config.toml
n_head = 6
n_kv_head = 1
vocab_size = 32000
norm_eps = 1e-06
qk_norm = false
bias = "none"
tie_embeddings = true
parallel_block = true
init_std_o = 0.0
init_std_down = 0.0
optimizer = "adamw"
doc_mask = true
MLP neurons of a small language model. Each row is named by its layer, matrix (up: input weights) and neuron, and shows model dimensions 544-671. Each number is 128 + 24 x the weight over its row's rms, rounded and kept within 0 to 255. Numbers have three digits each.
A block is one neuron, or neurons of one layer that tend to fire together. Before each block is what it responds to, as a language model described it from the Wikipedia text at the highest values.

Responds to: Relative pronouns after nouns. Relative pronouns and linking words (which, who, that, with) right after a noun phrase, often after a comma, as in "Hotel Somerset, which"; weaker on name pieces and heading "==" marks.
L3.up971:124177097147132128141137195160161115157125131125143175118192119107143158154110127081157108137161142097108135104128168137109111119127111157104151138143139145141111148129125147119130115129085069161153080124160099147108140118100120119163121091146124158129120130070136162134113144114125144155107145153115174137128111114129181104083118106123152127127082127140146085136147123157082139132151
L3.up1700:141178109132126118139136112115086129109145162149119142147132132141157125145117159140120109116109137152125171099153076135123130126085102131151116083148151147142111088118128134121095100100153104168171076118058094141127083136098110068153116129148101150164152128084104104157158094113125116132158120173143116135107118094129144133078123103105113125107128178127168100113145130130132147127130
L3.up2721:136124078095135138142107140125145100105157144114118127142147113163131161152145169110112137149144124126094178089151120126137064109095108087142125107131138131118133099126155127103126101101148101127121100130089080187128127125117131109129123083128089166138141098121149175098158139117171103149188108144084153144114095109127112094092107121149095123117120157119148119137129163116147168120101
L3.up2868:173123102098120133107157171140120088098154113120127136128177108137138128112140161104136119143128167112150137090126154146159118160116143157095149206116149103149186135119139157144119120067134121120159114118132105112086079166163145145100109149174143110176128136153130083118148122085083104150133087165151127137104127086146136093130150081107138122126146098141129113123101138170134121167125

Responds to: Negation after copula. Adverbs right after a form of "be", "do" or "have", mainly "not", and also "also", "often", "usually", "more"; also table pipes after headers like Pos.
L3.up503:186121104110188113114147120092104110123128154162099145109118129117141127104144110056137184127117139144137167119121114133150085144156127102089136149151117107138050144110147134136141111114114105150099115106121156101123145147157131081115121130116124105145126123112156132164134130151128167128120106116113113145147095143109117082122141144174125147168148118095118117127154089174106112137145
L3.up1040:115144107117117140132142099147151152105155077119105123125109121131151160113119074122129146128148140123116130138106114148143132126119125143105120117142138146140050088158169171135122134149154151125142147120094133104111190126140163146128093117149142131130152111107159128151139111147129133121114153196101127132100144151125136150180089083159110131137118180130095134178171128165125142152182
L3.up1508:139150132119160100164156156138124189110122165157097146117153126100124102114134139132150122138141145155094145118159140126137145107132135143140115096093139128121127108178170147132131118143175121119145129130088147109163136119140102131173127116115110127122135097131123113135125105150120113146132171122091107113092099122116116098120085109133116124158111123136120151138102141174151091150154
L3.up2079:130139115157139108167152116131119156147139156119138123132114119119129178106125131085136168095113137140154121133134118157096135101126142150104152093185116065110106130136125094119135092132139113152116097132131122092124143105151144158153124102129085141129134140088139102140104112106172117140172127138109147162104160101122097119141137098166128110133125166116090100144115144109153167136103

Responds to: Surname word-piece endings. Final or middle word pieces completing a person's surname or proper name, often in lists and tables, e.g. Lyon-s, Shippe-y, Rand-le.
L2.up1420:118107143165120141142138149093093149114159135136126153117154153142138143140117129135126118123134122124117100132108108107136106132117136136133145181105096131109136090118095128119108170138146127128151097141168124104107112084170145108093158054170153124104180138125109081123089131114111118101153134121176175137095131122118102139154133154113127151145084103113138144127079135125102118157162

Responds to: Surname start after first name. First token of a person's surname right after a given name or middle initial, as in Mike Portnoy, John J. Sparkman, Dolph Lundgren.
L3.up1:149144133127125123122115173121128136103144124116135132140149122154141121090140153093162131121139134123111113128121113096143124093132159163130160155083104128154148126145128127071125126122157150159158112111106102134121085158134139105118159127167156126146106169137101097120134139102142120125110109118112134153068140114137125126111109107135151160089097140167164117117152133137134149110116
L3.up838:133093126155095135167132174160101078129129119142121136104139143135147143139121151066169141151149086123148100142088078113114109137116118152131114133127126162146133105115141141091136134114121128120164100127147123126112106130130139124120097111149167116157164138127134140110138154140158126100126105117142170129092122117143137106160111121126142180115121150141131115143099116110151132141163
L3.up1513:131119119163135176138135134132103097122132105148156147165171125139168151110151134088135105132173096113113127106096083113131120096145128140122123125126150152143119126092117138106098109158122114139152097134140099111118138141077165119146135078113106124120126131130151106113174126157131139096129084144126142132116136126113138121080103144146136180116106124103138129136083094141132133143137
L3.up2132:133075100119102171135121120139126118105141107126124159069161091152114169129184161100132083117153103125149122137109159092139058106118115150128133142136116123109137144135115135085130152136131127129186133124180114118116132157111167102122090071177168107147126105136158117121151171122143109115166079105109193149096110122097138113107142123141137175093113114114141111153163130151117128142132

Responds to: Surname word-pieces. Early or middle pieces of split surnames in tables, rosters and results lists (Nej-ed-ly, Men-zo, Sold-o), plus occasional "to" after had/decided and "by".
L5.up820:146068142120113157163144165108104147083113153115107155149133129109145132142160123099137077128143111181126121135130121110123100150121159150093115167135079117098142111139126173104142130110121092146167161104108091133126091135155151100138147118167168128156140157099106127109091116134132142141156114099090128117116117115139117156167145120137126123174117117127165091109163140160114141128156
L5.up1293:152180144150155137105167088105116103131100120112128135126118075103144111156128163115148130115107104179108115129133101092160115099120143182124141142138115126097114083133134115134126106135121150151117150128119131107125150113124123153180142135163108162139184133119163094168138117125099143150120109128117148102118136134149089063122138074126133151081128131134151106100134087159148104189125
L5.up1315:098150129120128117122131124095148127088117130078142132072111117127152115137131130106062089102141136194114139151106133139081092125121158187113133144188139133093134119102143106120085119161119148100151168149122133108160139094124155131124134122130111179146151143137094152093119133126141181136121085114128151130118113120120114121098153099149140127120131128147130128117145140108100111182163
L5.up2528:146096143134148128156164190104146123134098185174108102081132104123155125109121122096074106155132095175159115101116073115117080073140150176090108144137116139161122154153128129106133106154113110136150151144157126116099149078120130152113127123100153130136132149141111106165129100152137161174112077092119184112145124127153105132067108132163109137115112121090145155120142137110121166135164

Responds to: Negation words, title markers. Mostly the negators not and no after verbs (did not, are no schools, no longer); also the closing = of article titles, colons in data lists, and stray mid-word letters.
L2.up1475:134137107163129148204122142150131125155095146140113134089156108132130137114171131107120095153143132124144118110126121117109107092115122125069140121144097083131113177153122154104135107133120092154120114106105107089084125116142095119095126118132109096150159134109096133130113104115123126114157166143126132162099120100121122146168161116150133134108133147149123136117154132134122152145188

Responds to: Table separator rows. Mainly the |---|---| divider tokens just below a Markdown table header in filmographies, election results and sports tables; also weaker hits on list dashes, decimal points and "also".
L2.up1253:161092115186128150109125161120114112134120128195070131112123135115148125104153125094127114140111124109097141103130131159105097124103141113088120138145133086140102083113155129083107106090184131138111151095122105111088122159129142108147183104105123176150168141078146124109157123122135133189145120084116153181093111108132100114130117116188153142106114133141095127132116126114133139100163

Responds to: Repeated rare-name pieces. Early or middle word pieces of an unusual proper name that already appeared earlier in the text, as in Dor(stenia), Bo-lot(ov), Port(noy).
L5.up755:173157146110124100171165132109096164153094134101107133132098130149134157125132109102182136109110117122103123134076160129155116132159115123110109131154104088105157152154140119091109096142108145125102151127099121140101169127146142109119150095111118099112113099152140121088192123136130154108133147160142135125077155101143095072128126133169086122100118135122111135136139083133104115155174
L5.up1008:141104120140143125121146147128120146104129122070129111139148140114150154104163140097100102170177119152133129150169140091151136163142144128099136102122121149096090116135136167159149106172137097109138141121104113116123140171114111097129126109126133135118100143154150166114146125171139102175120142180101110162113106138126134133095118140148113100161092114127123133099154129141122144149139
L5.up2159:178159140148163101098131153138104160112121120176106081130146117113151131143117096117129110172119053165104165182154127121171091119154170137084097137175130136135156128120155108070124129184140097101107105127108122145143138187133140097173152127124090108126130143108105133162129120116146151126173119105102126126101084121122095084099142087168134114133147160119098086168111111151127130133149
L5.up2696:175131081130135157121148163121146151110089141141099162116108123146160126107111099131109075113113142105118196118135086165129111158146142132138152126149133156126160141150108098155128152128144108105093131115126135100124158139105070078130099103161120128111117081134149153104142117150122076124153131125149168129104099126095138121117096164144151111143125141196119088158134106124142153117116

Responds to: Mid-name word pieces. Continuation pieces inside proper nouns, mostly surnames, places and taxa in lists or sports records, e.g. Cle-id-ion, Gro-uch-y, Over-mar-s.
L3.up1433:147156094139154149109120112167147158132157129125118114123115170088188131095157138135147143128159137103111111081104098115145118139141109141105132089122118145121126087117147096172128130202148139172096151119129126144152116119135118109148092088148148123143152085113100109134128118146095155185127157126121129144080116115103107102148101099113115118129148132144137125139151098158106151127133
L3.up2424:122107113138144118124144144129145095157133117106116126098139104141169129141137121148115140123163155120127143153114123086102091161121092134133111126153131117088149110142109140165108115142125143122136132130126114107140128156112101091110122163188162123135139113137107084115151124137127126171114106103097129157123125148080136155108119138144097118137101169121108084159075133133144169122123
L3.up2485:117144102126151077142144114166136126139083135141124132170091125144121161137127163112154125158128140145163118127104089123136172092125101131112142127152090115103121052157143120119111110155118101140122141152140120095125132176144142149144172109191122118126108130090156118096153127150165118108131110131155141141126119142153165128086122133152104146074108137149132071115128102134129168110148
L3.up2837:080150112124136111150145142126115093083094121098115111097125150088146134073105126108150151148137131131122129151149134110162084143126129133159120113123087129129131138077124126103063135133126167157118133103097111162156088145152100098161100100120147153115132111155070074115119116155080117140138140119104133155104158141169150138134117122126095145153114150106157128130092121143113130093107

Responds to: Relative pronoun which/that. Relative pronouns "which" and "that" opening a clause after a noun or comma, e.g. "one of which", "products which relate", "a shirt that read".
L5.up552:172153111118090109111138061159150090113140153109113149139147122138093133097164116089156113167125096177142139145167159132156150126156123097099109110133141115133140120091160116140133144151190097155128079069096122122161120115092109080127151110137109151166133172148103097141118122096143133141122123133112106131113091127085139111173107128125099108119093119089127112080130083135136149143128
L5.up729:139166112115156145180145115085124132171143124140082139085145118146179164148134138126141139089123126149128113122135138154097161118146143142109101143101110129092153115142169148145130124139162127143104119113069080097118140118123132112142123087115082116133142142076124113092119117089144128155098114130138131137111111132085143126139135093130170144114126123129099141143091077114147145161110
L5.up994:094158108113121082096144138149138126099148061142040130156121143106150112110122124128170147143119127090120150100158095197107093129145128136139140129148138136104102130142168139121115102148153117139155123185108133127132114141097147107171110110168102148147133112106121114086162142112121153133124115126128140122106093127125115112129147066082103152164157096118143155110144073135099179102110
L5.up1077:132095137125104115138164105096166132144151104180129087143146112132149126088112133119118110132092107180138147163133122137112128133131146114061143172125141142164118106178137149114135098131135108160158148156150098115139153053109163108154143121107103134168139100116163113135123122127125170133097094097150147141119154072119083123105110126137136117154114114063121127142104083149116133134136

Responds to: Category noun in definitions. Head noun or modifier of a defining phrase after "is a/an" or an appositive comma, such as organization, company, initiative, variant.
L5.up596:141144100145102144180145093167128114135090093107140162092115107111121149095132144134133155112153176116097133103125131143122119124145168111115160149183131159148085084149131134092093115148146114124122113156091140149131103106084114139153142119124104081129123109139133139091154165110104114131160094173121123175112085106079121089119142126125072140154092167133104162065108057106157148127137
L5.up1155:125152108134125115102138137127127163145134149158134121133106118170101104137141171140173113141111123134122132067095122122119151122145132097114104136174116133099134159127173161126140161121102110124147121124143140104140093147110124141141146066143113097145136103086125128165166170115149119124149111104110146136116138139093095123083110096123118104169123137097129115137066100108150144068135
L5.up2355:130120102117123134183144129144147132118105117111127157130145083114139123113163166119102139119113145155129124144101136123130152149137117115125093111124113147159103140141192115090126090158110120137124097079092137121107080129119155102134113110171122162145149142114157132135151113176165109158113120123080129208105160160102117144108131120121090087178111161099094133129129111125141159129162
L5.up3021:083108097129120119093154141118112109098141119114160129117112182151135157157144153133161128095127112163126135092145130156127064120126136130108149160113111122156139115110132134121143147148148067130147144129083184078136110140139115073126142124129134094147116116142139168135106112156119149153125131126108138106109150135149097123145151083103119102146099121082187115172140092132156112096144

Responds to: Noun-phrase continuation tokens. Tokens extending a just-named noun: of after nouns (size of, body of), relative which/that after commas or nouns, and mid-word pieces of names.
L2.up1626:153144124160135150146144137121087137136166122098140145112140128130140133111138106115164057144102123154111100048139126145169119144139116125087150130146125087094097155103148157153124136127103104177129103151119120153125130175138101074125130109138120085126132134088139115106123130083139180099091165094121114101120120132126081112107142075122174166071134156142131100153129176147114135139122

Responds to: Negation word "not". Fires mainly on "not" after auxiliaries (did, has, have, were), often following "but" or "although", as in "did not sign"; weaker on "No" in tables and on mid-word pieces of names.
L5.up855:142174118098093135108118126136085113106085106116107153130149145135122145164112122129122105176171071148086108113107110137158122130151148143158158107181116143130155099117147127097107086121116115183167108103148133125108125176107134148128146163102111093128134107138147123109157128137157162103143157140122127128105115147161099130144153147151143113115148161143136144200128132162122160129150
L5.up1586:150137127128134129081122170104111130129089122134119122107133106112160135151159133084134118102070100177153141112147135087136131147089123119127141134184113125151157123138115117144144117140127106142098138125056112128136116129121132139145171118094098147167159146143155122132108153130095135161117113117095149080109143160139106148100119112092159134115122106159114132128083096146137162131130
L5.up2596:141136098142110104085128185136141138096102157140123160116153172148124110110158128130122118119106132145118105145098065101184137136171145161132195136130099120118134128147139159161154151138130120133138113144123144099153158130135134131134138131125112176134168144136124134112145098095117141130136131113130130143125114152095086168116122132160122114134108124099142117143141150122092124172153
L5.up2996:114123137137120125111145131129166169114146114122109167147125122139123142124167124101154139161092085169124143131115137121108102104120091122096135158141120112140101116158090134139184099186089163147163144151092092151140057121132118153131120090112144118154181140116134109131140095148135158127155141128153127086129134136147161133120101166137123140142114147063123153104156132167130099124134

Responds to: Mid-name word pieces. Inner pieces of proper names, mostly surnames and species or place names, plus "of"/"New" inside multiword names such as Goebbels, McAvoy, Los Angeles.
L2.up451:091103178099112103110161120128133142133091118178139120132145124097140122122159133151159097139147141100103100082108132102120109111098073112098085139165070117146121160133125155182136112159108128122082117084116090118088135164121196139162137094151106131138142120142151147117136079142121151126134109156106166175071111097126106131139134144156161184106075105101152143137133113128143119135154

Responds to: Predicate classifying nouns. First word of a classifying noun phrase after "is/was a" or "as", in definitions like "is a home rule city", "a leader of", "one of many".
L3.up20:121106096136114139114146133172155122120176150148129135110121184163178121144121120128091084127100135132127089145150125169097130125088152133102136115164163159138132126156158163137119102113150089151133172118105106102112120146113137119136155152156115119101162172092142104106145136090128093119140062133079088177131085121123161103110093112109124115134114124123175128135099148106161167123142
L3.up217:153173083132141146098129160127112137164153130144149130081138101137147118145123154098106087154109145128088125104121145168121075124107106105125108064147119168130105122156152125139117121187129125161099158108119076099130125124108126087076149133118106106075157100088176116132159118127143162113113085141138105161122119128123111126114106133151104099087086128124116116125135096143135191161115
L3.up1317:184123125103153115112135122133131114092148118124099144086123100164153115091193096094151127129129141159144120101111138129109144114113092135129123138180126167159133100127130123107127095160124111157135101085066059080119136120123105132122127122139118122089098138115138135145148169132121125123145117165120106172120137124117130104100110126127122123099132111140176150130128115108131161132141
L3.up2957:135173127131138125090121115165122149140132129158125196068119119165140145132147153134149130131111147130083156110154158124118067127108131121123145094181138089108105119148123153109130109079129155147132117116099132149111137123118116104155156129110116128113114122116133122137128119159124108153169098123080116141123086122106134110109119098155087112109100124165106133161130151161128119142135